MLP neurons of a small language model. Each row is named by its layer, matrix (gate and up: input weights) and neuron, and shows model dimensions 16-207. Each number is 128 + 32 x the weight over its row's rms, rounded and kept within 0 to 255. Numbers have three digits each. A neuron's up and down rows have the sign that makes its largest values positive.
After each neuron's rows is what it responds to, as a language model described it from the Wikipedia text at the highest values.

L6.gate451:115164165113148122192141077115139150081149145134085074093149112151098111146102148108113119143184080105163119138142166110129103136116182137080133095115080123121139173097116144092132045162154096106134091100108088095113146161090139125129132214128157140133142137076164149137120105126114106087057082193132123161087175157114103118118120127119083115126141088107145130153107116154110148169125107084087132155131188145132113109116161144156097200117141103115159164155076087142060148079100186127091125187149119108182156038144095143074144129078125125119154134133109198072100123168117107108
L6.up451:145102151064138122114059050142075090184121131063177098157167130138138068145177111097088133190144156104093117162085154139115108147122140159146109142133069139151119133139161126088100121126102139105164108115126143073130114158083123103098119100081141103147083172097071121119124126135165040136136131107074092082141138102128116098090124119101124132160140075099125114180094064118114092127137133130166132118129100160171092122122108128136146131167172155157159109163119085133122099170156105127168159078123076119190199104145140194137122116133114176154085121147120123189106061135144185089
Noun after possessive. Nouns right after a possessive in biographies and sports text (his career, his win, Chand's status); also single digits in years, coordinates, and table header words.

L4.gate1415:099159141136116064140067109145112140077119117124111129140154155136159065125177104107112121107158118125145123165155162148114173093046135130124153112139152082140170112120063105118159213165106113183124127077118087142116151083074122128175158191107202149103132083100097117145087180197138126096123144154108088143162194173169146169166168144114128112116117112076093111142138100136098093158108151111111149188137095167105101183133196149128144173129106111108132135133139134122089140125151162088113111133148126151152140070179164107060114182191149145075054159111129097114077152117093132170
L4.up1415:170100152097146103088110153091186060110152078081146092138141112133096137168121152113106113124091081113195173109164092125095124114131121137147118132123153064118164133161184102132081168129131129163087127089160112160130077175104098153147097060114164148147133149105085128139126119187143137093092140120116098119105091170140116121148149127170150092159138130097110073165147117114083108170092134128184099097133047109128145144163093161155148117131101111203141110195073108102101171132095141115108174145184179118120123192116075089143075156145117142143104073163131152147125155146073100113
Digits inside numbers. Digit tokens in the middle of multi-digit numbers in infobox coordinates, dates, populations and table figures, e.g. 3'8'°53′, 1'9'43, 2'0'4,398; weakly also mid-word pieces.

L2.gate292:062090143132133148124099118107154100122099165179096088179082158084151116189137131157101119166123115173155155150131130139192107145056164152156131119152191104118135126138147129132135088105097131177146052109159157154108154130142177142180119174162176204167150142092113097159089121126167094099104098124142138130126120103127120128059156092109152125139135137123124084095144112204170127153093110091131085151113088166137123148085107086140095157171144114132131113102173119088165113155124051053142087115093110101131080169159119079070173128098149157068158101147116218196163128111072161096
L2.up292:123096142124129128106125120116122157104149120113167139193126144154121108128171101152092140121138163186117107162159135135132128171154128100116138134136108125126087129136102088137135203125131152177096134129106141163177179161135154100105087115170140153132172069106134076127095175100118100127166088159107131175122176148131122075133114122079117178079125143158092102126136054155146117152113099122155095083101103097116089118107144114185138076175107124173145105122156085154079119112060146141046099092146079136152119099052130143122125172115149107122185125110115092134104101182106081122
Token after a number. Tokens right after a digit, mostly the comma in dates (May 7, 2016) and thousands (3,000), also month names, -s, -rd.

L2.gate874:145131171127128163171160148117127159101106186182141110130135118112056102152168073085094135173153164099148185123137121140097140092134070085160031100140088110127107129149090063105181168119087168143190084130122094179125179129110118205080104136108185164143147103150142112107171117118159090120165186085116148141156074105110147086066157047143157128133151081121154091140116103127131152139089173159138131082119081138109143085147161184113097136108151146137132118124118084124150073144162073094115154114131124093078146100166141099155135191093089172175147128111125132178142096169134081131
L2.up874:165133137076144114123106159094123133104136107122122078130131092084167079137139146121083121163129118182211172091029121109140156093132133074082073139134123113121090086145172159127121131116076081119074113092109136104119098085134147152127176176154147093151211135118116178130147119136133108113139149105116156052139056137100170092146174124114095173121072109095099167106109109100137135106074152137111102108064125161059202135153129126169179130133079117110095161128144150160128143115136137133166201147208130168159180110174133099126145170143097130141187130096088096172124055106154129142
Mid-word continuation pieces. Fires on non-initial fragments of multi-token words and numbers, such as Annivers-ary, Illus-t-rated, mercen-ary, or the middle digits of years like 18-9-8.

L4.gate1822:135164152136120053103134112172145131129087134100106123161181109118101143154124140166142128215112098190132084155181156143119110150120090094132150096165137157061138081116164106153141116131128132119100130139181125118151102182058041144114088110153115074151104150096104124081113054135069173081107093147140146113129122131127102178151176132072180084113151160161156124118118142172142114152190065131095178143133181105193077108114115118110194078079138120081107153111100104143115152124106104083160164091165142168106141112191095105187122133194157130154127099165141147190118109081124155141
L4.up1822:139164123138098149171110143138104106164041158101131153065161130086124180130114112131106135093136124169143157150103054146171125139123147071156087141120158074118095073117120088124107109144122162161148133120152105119131162108156103144172137157116158061135094138167121099140154125138165136115110071113129185125100110136138069112055166161113144095108132119171135108092202146138125075156132167097131194133057121134123082087110146098214120120156146122118114078163176081150110151186155114197072095116053121133200158114109147153110155156148137075131127150129162048190086107135057109125
Finite verb completions. Token that completes a clause's verb: past-tense endings (-ed, -d), -ing, and have/had/has, e.g. "lack|ed", "average|d", "it had", "drop|ping".

L6.gate334:117158188118110129129147110081131148124089072135126129159093129131121128186198132143139139156145087160099140111098049064061163143125161162114150060141132150100164143168113078079121161140131054110154167158132109137087123117148143090087119154149135098124145155079181121103111094151141171105086078124161135171150159063170149149145177108152110188171173157156194084138095106171127122124149106152113136135167151131166071127071088152160193177174093091101140139090186109139072108191158160139156170057163119186142123125192146141114154135163128172114180119103145152172104140155125170134
L6.up334:097127131107142117167186114161195039060184103167094114079134138123109175143123115177170130119131125098118088107110159146155111155123138091149069200164132163112083161127159088109134163146093122176163130126224137153171175197152175151075185109167153147147161144115077156105116102088107141141148060077119103122083151122102092123162086157095101147118140157119153115176160085187119139142131153151112059161121130149105138139172119125151140127120103142153070081153176090094138105112145118148103157116135120149132138133136131108095112195085127146153110164086070160142091123075059098123
Subject's main verb. Main verbs or verb endings right after a person or team subject in biographical and sports prose, e.g. compil-ed, had, pick up.

L2.gate896:129123136131113080075096037131162153085119077144139075096153150042104127111148105146119132120127101183131080117171115142203131107102184148162084172152098086098117148169152139126091164140129152083139150107076126146150140103087097096144129131083200110145136139138150185108161093132128135080169059141125085186107111110190125094132146109133078140093093128123171195125108141118130146146138138136114162189142103151156120089117132156156148191099166111095096129086097138154151135201107151085091074124143104117129119135157112164121110154203123124120104151162109137115092138116122145145
L2.up896:124155144099057147138169137123084194155083123157095110092125125103096180115079181203201127038137107146102127153149117150086183118093127170120122135217146139112137082135142154145148109140118105159107099120137143094164151213148082068109098131147093134146108160078136075153134042133133137112086155156092155134126165142121120087112138173126163106105176091164121090124126127134144130111123157134096145108113201111064142188132169097124128144120114111109104167150154183136172136076170124136175119126188145185130168116108118125142135047125119124126154100097181044138145100120136126135
Verb after subject name. Main verbs right after a sentence's subject, usually a person or organization name in biographical or sports prose, such as lost, announced, became, also; also line breaks inside tables.

L2.gate1683:150152127144161148135167100157135066103123154112128120136103169090158109151063108115091118184175140132103138150138127155147098179118116187141140120121087094175156129143174117135135116208157108084149165133134098153120121152100126167091096161166144132173111143147145150098136133074136115137167151161112109103121135098095086167118137127165107085105138151116116121145125155150120128078121124134110084138130143139159158091097175219070111139107134129125121063095136106150097161170133210149145117116134146121114087132134156127070157144123174135090100111140076117133155155214090143168
L2.up1683:159114145141101119170174139151134076149065157092113163135144171082184117155078147128090115134152133155092083146119121139132111154167140119133152123164117111099136144095129123149094147160164125098137140096182166113130184181117142175110110134114168125111058146113148177110151167105107119150118139164106114123059167128082111150150189093100120061139128120130139099113117129179121165053154054130114129105101093150148125120066132182157108073123086115136137089131090127095127119141149158155146156115182076140104126090068185076109108115181112108125108115119117150151110136150124189153
Subject pronouns he/she. Subject pronouns he, she, it starting a clause in biographies, after a date, comma or that, e.g. "In 1979 he was"; also the he/she letters inside names.

L4.gate1610:150115165165134100112148151122143152058119156161135112166097092130111125118153092145068112172107091111124161116092135124108142167172094100164102110135116107133158139188105134109081126115122111140153082095117140125163101139078047138183104162091156099133096149105122153065145171159109121129100104106085146135151097112164144109120122120144181137079093112120143163129098149146120121178157117126097136135136110154147156123109172045131171166188134129176128123092126060127140121133076124107136186115149131092109163109086077101123178081148099130079189074150051114161138127168106071087
L4.up1610:103124146105156130143110105087180064125144128169131160045143172109118160179119096144126121113150133120104057114090098150185168126123106127132094112172146152141135143157139125151157157079081132139145135074144156055115088123106143100169043147046118031149183092157114163092109188150031106152145165113120097146179082153137088119123106116139144150119117082093122065136082185102098109135140102162121183119167138068133122143100167118065084112109143132170084135169132114143157122187073103141154179127177133120067110168108151125117120117032077120130215109083124088122110144128120078154
Introductory phrase end. The comma, or last year digit or "s", that closes a sentence-opening adverbial phrase before the main clause, e.g. "In 2021,", "During the 1960s,", "Typically,".

L2.gate1787:106099155174106128166185101141157110127134124185128104104163164140136158152082094113124104121081118192173157143181087161122091113117118136171132135142162102130066119162163093155177100143070114121157139161162137156122171072116095129101089098120144172109144090159138164115128137128109105156078165182134141139127151111086114080094107150133129145064134101078134116123164140085115101205094106149099151166047150153102130059157124161112119122095148156131159126106132126111091099143128136105118120126147096149124141151113151084081120169112103135127075108110110152151135124171154162106
L2.up1787:160094153176112111132122140142136119123153135067108188116110103123126105101069150091118132125110103138154145079156111147115123120181142167111161100157070048054190102148198171105075148093165165192190081113119121145139164166141091176093124142106163151144200094161148135120126130086126167140117066137158041091187164170092166117125096140115126149065112112146202134119136102128086081068145083153069102163150123192099125165113091174156173133128111128117086142090144129076113140100143138081062138165164166125086151159134120134060110174107105157083134119094127203144109136111108082161
Word-initial subword fragments. First short piece of a longer word split into subwords, often a prefix like er-, en-, ex-, ab-, st-, as in erstwhile, ensuring, abbreviated.

L4.gate463:164127126151134119098104108138147064114077181089101096103118089164101139136143145145129104097111080114110090133130126091208119108095193158145080062161096090094191098122102198145060139133133126200173088125109123105144108106127124078115170187137158138157160117114105147149217160076128134129080158163137132154091117103141090126097176163142151154173164140151160158159116117133118048132148096119171103152122138091138124113109113164112169137106089127133110114143147121080101159081134169099139041079138104108122167115102112126111183190102146117171156120105128112179174108150089205094
L4.up463:129163140192061122133162127107121137095163145155138135090127119151101055085116157113119164137088141129132101196153161114140106095135148122087188162159134175097124111102173137148180124119195157165150146169137128125117139103135123168172135169179076168123106145159103162099154107128148129144137155128103157112094153149121082149148070116138138155175069101066157101111133142149095081095166121090107051134147132100159149085141154117132125103093107118107088156153091084094165112187142139131130200123118168132151113162136179210163167089089105176086081170121079183119075126143149055150
Prepositions after noun phrases. Prepositions (mostly in, on, from, to) that follow a completed noun phrase and begin a date, place or other modifier, e.g. "$152,000 in 2024", "government on 14 December".

L6.gate219:121135137134147075134160191065104084147202093146122190166153096070144117184154105182138158132187170124107159125140130156137101205194091085103127134116134154158135176175112096081135119165178152106130125131070146156105198118202153129121094092091112118156129174108179089133141177128112148075055074170161165110147079132107122054099162145158115129124146123147161089147131105131127181102179153089101136071094138152130106107129160172133170165125124152155140108118082105057114150078108115133129113116126112127191097132138109107130122117088078152134119129090119101112146161147183084140
L6.up219:130130142177058150142143144146096149076077107113090133072134134055172077143168146144081097131155148166157075110158148148147154099074149077142116121153153215122112078144029148159125141143144144159196160152102084137115123092095164137077128118193087118164134045159083105143122089092130155099073165154116195141107158127134121142087166109132152107181096128155157131130119109132163157196147101133100183160173115102130084085115084140098083105139118087086133185116094111139113169125059103134153104126112138147088119142144152145187095091151110153049192138177123148074094147149148093154
Clause-initial subject pronouns. Subject pronouns opening a new clause or quote, just before the verb, such as I in "I just don't like", He won, they defeated, plus infinitive to.

L6.gate1790:146100139143105134114105132133106123103090076118109150121121148141143148150105130160163122198115120163090079127117136151170168172052103100138146152173104137095140195150113152133108170129088162142145111110185158153124118088094055069095085058109149107078139094097100162116159119166159115102132101121119117115097096181118156125145165133112100153190117111102090149120099132059164165140125101119116116168102125082099094127105093124147141154147083095116147098118159153134065144188113102163163105068132112076115066125192162136169119119113142116128122158111134111172191119107168070200
L6.up1790:128091154137188192158102107133164118122110140178118184121122080165147082100144086161115100108118097071146135064144056199066145104144120157157128087098159068135105101161112123119114112142116142126134106144134133157134051138149131100167113117143135102168153144168159149143131127141158101124089143124116075170139144120145136130129108180161085116151087143126141171074130178133159126177114116191149105114110164093143120145100107104078093128173093134140142102101136126125131097118174094066116137138140141093136219156110149075087107103140172101131164074198079108116197091154081126119
Phrase-final comma before main clause. Commas or closing parentheses ending a long subject phrase, appositive or introductory clause, just before the main verb or subject (Landry, became; clostridioforme, is; Back in China, she).

L6.gate430:109081190096124172143092104167153152147091144121081093114181108094141110147108133087160141128131119113139102068113158137123183089102155185072119140133156098174155153168099169120124143105084101138120066075086116123056133116107100181119111135155076103187158084163099121132176123117131182104141176093061113122086107100065101102101113175148061144163137141151193103054154145105144122139178163107098154171100163044168125148067120188090159111181081161108078154121158182114113149099112102111176140113172182103123158088110095131068137138178133136128113132131143126129121120124128150141
L6.up430:130160118136100207105196112086135153180100130137197109128155123136125112135187059178081121101182148147143135083129110137127158147131194131129139068164068093149085139102087118113156140169172179129147125142140136158144156143138152135147101127089188105118114170135117149117115170168097144167174125123127168219156085079111081184175179086143110125085061126164132090146152148132121110169093142115186124096113137123125102109090158128107163124099208135146104099149139115099185201174105099162171101149191054128095188107092090169114112089216108167141132107122103140134100122126155163123
Locative prepositions and descriptors. Mostly "in", "on" or "throughout" introducing where something lies or occurs in descriptive text, e.g. "lake on the", "towns in western"; also first pieces of descriptive words like hum(id), con(iferous), ob(long).

L6.gate198:135114191157101101147196129102148113157155141140112134125136127170078069177180191063110129117150162162150161104157180118168181144157160137104127113169126155130128065130092091108123113164127157101177047144102079102112174085090190150117171113155126081171135106085119196207169075161066158103108157145152170130115130098138113088135119093135111142105172100157228104096134144113146092138123152214168154111098151145113189157134122141117098152133121112087130125134103136118113123077153135124098154126135122151067141138071135110155173120169071134113151124118124151132138129130100133102
L6.up198:114114122127168184149157146116122159117170120156114144164099155171034142121122139089080137133147172098108127157144100163069170080186189085088147107132132086163206108168051151115145100106146090082143091162086184127147095183111098189121180150171177032098112086147131171198131139075164158091128100095203142101090121134134130180121106088196088167109114121099120131124106151145142083129132133133120184091110098125096140114116160133115121162136121118149071183167096119179122117124192116127121133133137105087105129124107084101118175161164121074102097155164162200094053065112102102126
Table and coordinate fragments. Digits, pipes, parentheses and spaces inside wiki tables and coordinates (Totals (0 entries), 118°7′, Mean minimum °F (°C)), plus scattered mid-word pieces.